config.yaml
n_layer: 11
norm_place: "pre"
norm_eps: 1e-05
rope_fraction: 1.0
init_std_qkv: 0.028
init_std_o: 0.00597
lr_mult_up: 0.818
lr_head: 0.0077
warmup_steps: 339
MLP neurons of a small language model. Each row is named by its layer, matrix (gate and up: input weights) and neuron, and shows model dimensions 208-303. Each number is 128 + 24 x the weight over its row's rms, rounded and kept within 0 to 255. Numbers have three digits each. A neuron's up and down rows have the sign that makes its largest values positive.
After each neuron's rows, "fires on" lists the tokens most often at its 100 highest values on Wikipedia text that the model never trained on; "fires after" lists the tokens most often just before its 100 highest values on Wikipedia text that the model never trained on.

L4.gate133:162158128127158157117154163127102167137142120119117117125107163099117141147127143127105134150160150161109127096090177085123145104156118094134161096089169121182138153120161150166156151120114118168110129119126125162167155146090123138109124126129143167075132096101086147081110093119133167113
L4.up133:112138153113142095134149146146151117145126143100174100119158093123073137105098117129149112132114163098148138121129089178113098116128100171148117116115087145127151121132144157155129143123125125127126136119163123141135167110148121076131131124176165170101136110131138120150093060117103177117
fires on: "|", "he", "iv", "ept", " mot"
fires after: "\n", " w", " Matt", " Pr", " B", " P"

L8.gate660:115103152125092130132102139132124112123131139137083176128118129109128115124093134132114128107120160155133170144090100125134141115116108156138113126129141111147119120133137138150112117115139125108123120162147151128092137177132172061091119113094130108116109112117106142099093126084117109112
L8.up660:110100110163144109156101130104111132091138145128119146087099129097140121080162128123137120126118130146129125121131122142137093111105132131129114111078154075149147101083139124120151139112119160133115151080167132163145141123093141105115143116126119136150135135134108127153118114139128125112
fires on: "==", ";", "\n"
fires after: "\n"

L3.gate112:162121120114132097125120099147142127101128146159117101106077094112091100094133114131132170126162132132137108121154146163116122135120106137167152182118145125150099097124152091094103112090172082114089194184104130134128105104126119160118130142154158118139183100163097125145100120146123113103
L3.up112:106140129073110129134143111160137119149149139158167128100116142121114123103143081138156135104147127094154122125159159102124122135144091149150093153108106120145113117111153105116083108118149074101099153125119079106139118103097086087148152121129159077143156094129122177100122113108123106096
fires on: " In", " in", "In"
fires after: ".", ").", "\n"

L6.gate48:121133142127195123133129174098129137110098143144134163097186110117119181135103112114145151103162129136165140083105119110092190159108113123119126158130121111129131134095137156129155111138147101128107143143111131105172100103122128123114129139151089154172110155146120125113137113104098116136
L6.up48:116172136125151158146175136121138097162101126162123112104134110092159109066103088161132084113148136160108115125085106106117110092132124162166130110143139118166151129122100186114126110135100125164101130165112147124111136092117084076110149124141102176141134142110118122137149101108123123130
fires on: "===", "==", "====", " of"
fires after: "\n", " sp"

L6.gate779:132127150090126092157126116114144132110108114113118136095135136139094111067175129130131142111112121071121143136106116106127183124164135123127147121123117129157180108126075143129165150133121105137135164159104128132101170148131122075094181099112095138167121157139133132191136116175110123131
L6.up779:114125121137160133155157138115147172100126158152160093097123129142096161105086128165155103143069152131129117112077067118159133152169119138138143136104116180138110073169116150136140116076145135106111108169146117127139103087131151141135122108117129156149141085132096081155090122110153132096
fires on: " which", " who"
fires after: ",", "),"

L8.gate497:108086115149109146116092143166071100121067174123130154155120152116112126111135113161100102130131110133101132149133120138105105107136125173146159140161136085089132129107168113099123157108115121180130149140136119102087145118146148116127178153105100140083168093139109119106126125158093107127
L8.up497:209132140145150106094086172114136128118095113117142145147114124093097141118156125136077145103129100169177115120136110141128109103104156120083151109154144138128125147120123104101101145114122102125137117118112140112126109119084141149125106157102137143126135163097110056119128170120135149129
fires on: "M", " Sy", "I", "A"
fires after: " (", "\n", "-", " H", "A"

L6.gate303:087125124104146155149141143140095141151123128140169133152133135102105129161141148135152108137137115136151117110159146152121115116125162129139144131122136141118147085114102124121141183160103118116118191110146154150147141126154130117126153175097123100146159118127108132155139162149096136122
L6.up303:096100121106150128099200135148140147145139157147104167148118192134102129133174137138108113140119114114099106121167140133123146126149120084149125149135121170172126151133118107108125134118118086126102144098143137109116159097102154112123131144091105124107131104112117164120132115152146121095
fires on: "S", "F", "O", "I", "K", "A"
fires after: "A", "S", "I", "C", "F", "M"

L6.gate171:127090122123157109138142127138134147178141110140147122145173121102147122121140170146133174138169129135125109108091168132110134171116125161131134103117149139136130174098172138107131143188137095113135140121134164146129133138130112124154158170106115148130083102105129135139092130104089122123
L6.up171:129156156186073127114102110098105117127138129164161143150136126144126131140107124110108164105118122132131129097158137148103092133159101130106121158106141173133139116087096140151102130166117164110133182139107131128180099122124165143108164100137124095161112163141122133123092093145123054115
fires on: " |", "ed"
fires after: " ", "out", " Total", " votes"

L8.gate33:097097105086137144131145097164105100123124109108120187117161147105129161123086170101142106152114172141172110148092124161156158148133092157142157145139125135081132114129097136120175144109129114117112137155143142113120151112139102075085121127103108144112164120092097095112118150135112142154
L8.up33:101108112111106163119130160140158160118087108110129164158112133130119112124149111125152092146169136149153178125104140136143175136157122123100122128106130093159100114141102130150122162139139106120126162108097136170096150104159116113115122120085112102117143108107128131124117127134134167164
fires on: "\n", "=="
fires after: ".", "\n", "=="

L3.gate395:181104136130132139122129145161098172149146125135096143105114116109117116116145142094122150130145106132103142152127105130112116148103093181106130109085116098157154155113180145105136111140128144117117138147150143118159133115152125163142150194118123124101118106153125109054112151185121110089
L3.up395:112130096119141116090141140134098147131132135116141160140165136119108123156112137129161084136196168099116140099122108098147106159128145169113130129109139090080143134141089130161152153098183154103123105096148141119166144120105142122120097174126163151147128161128160132132102173136124136118
fires on: "In", "After", "ollowing"
fires after: "\n", " F"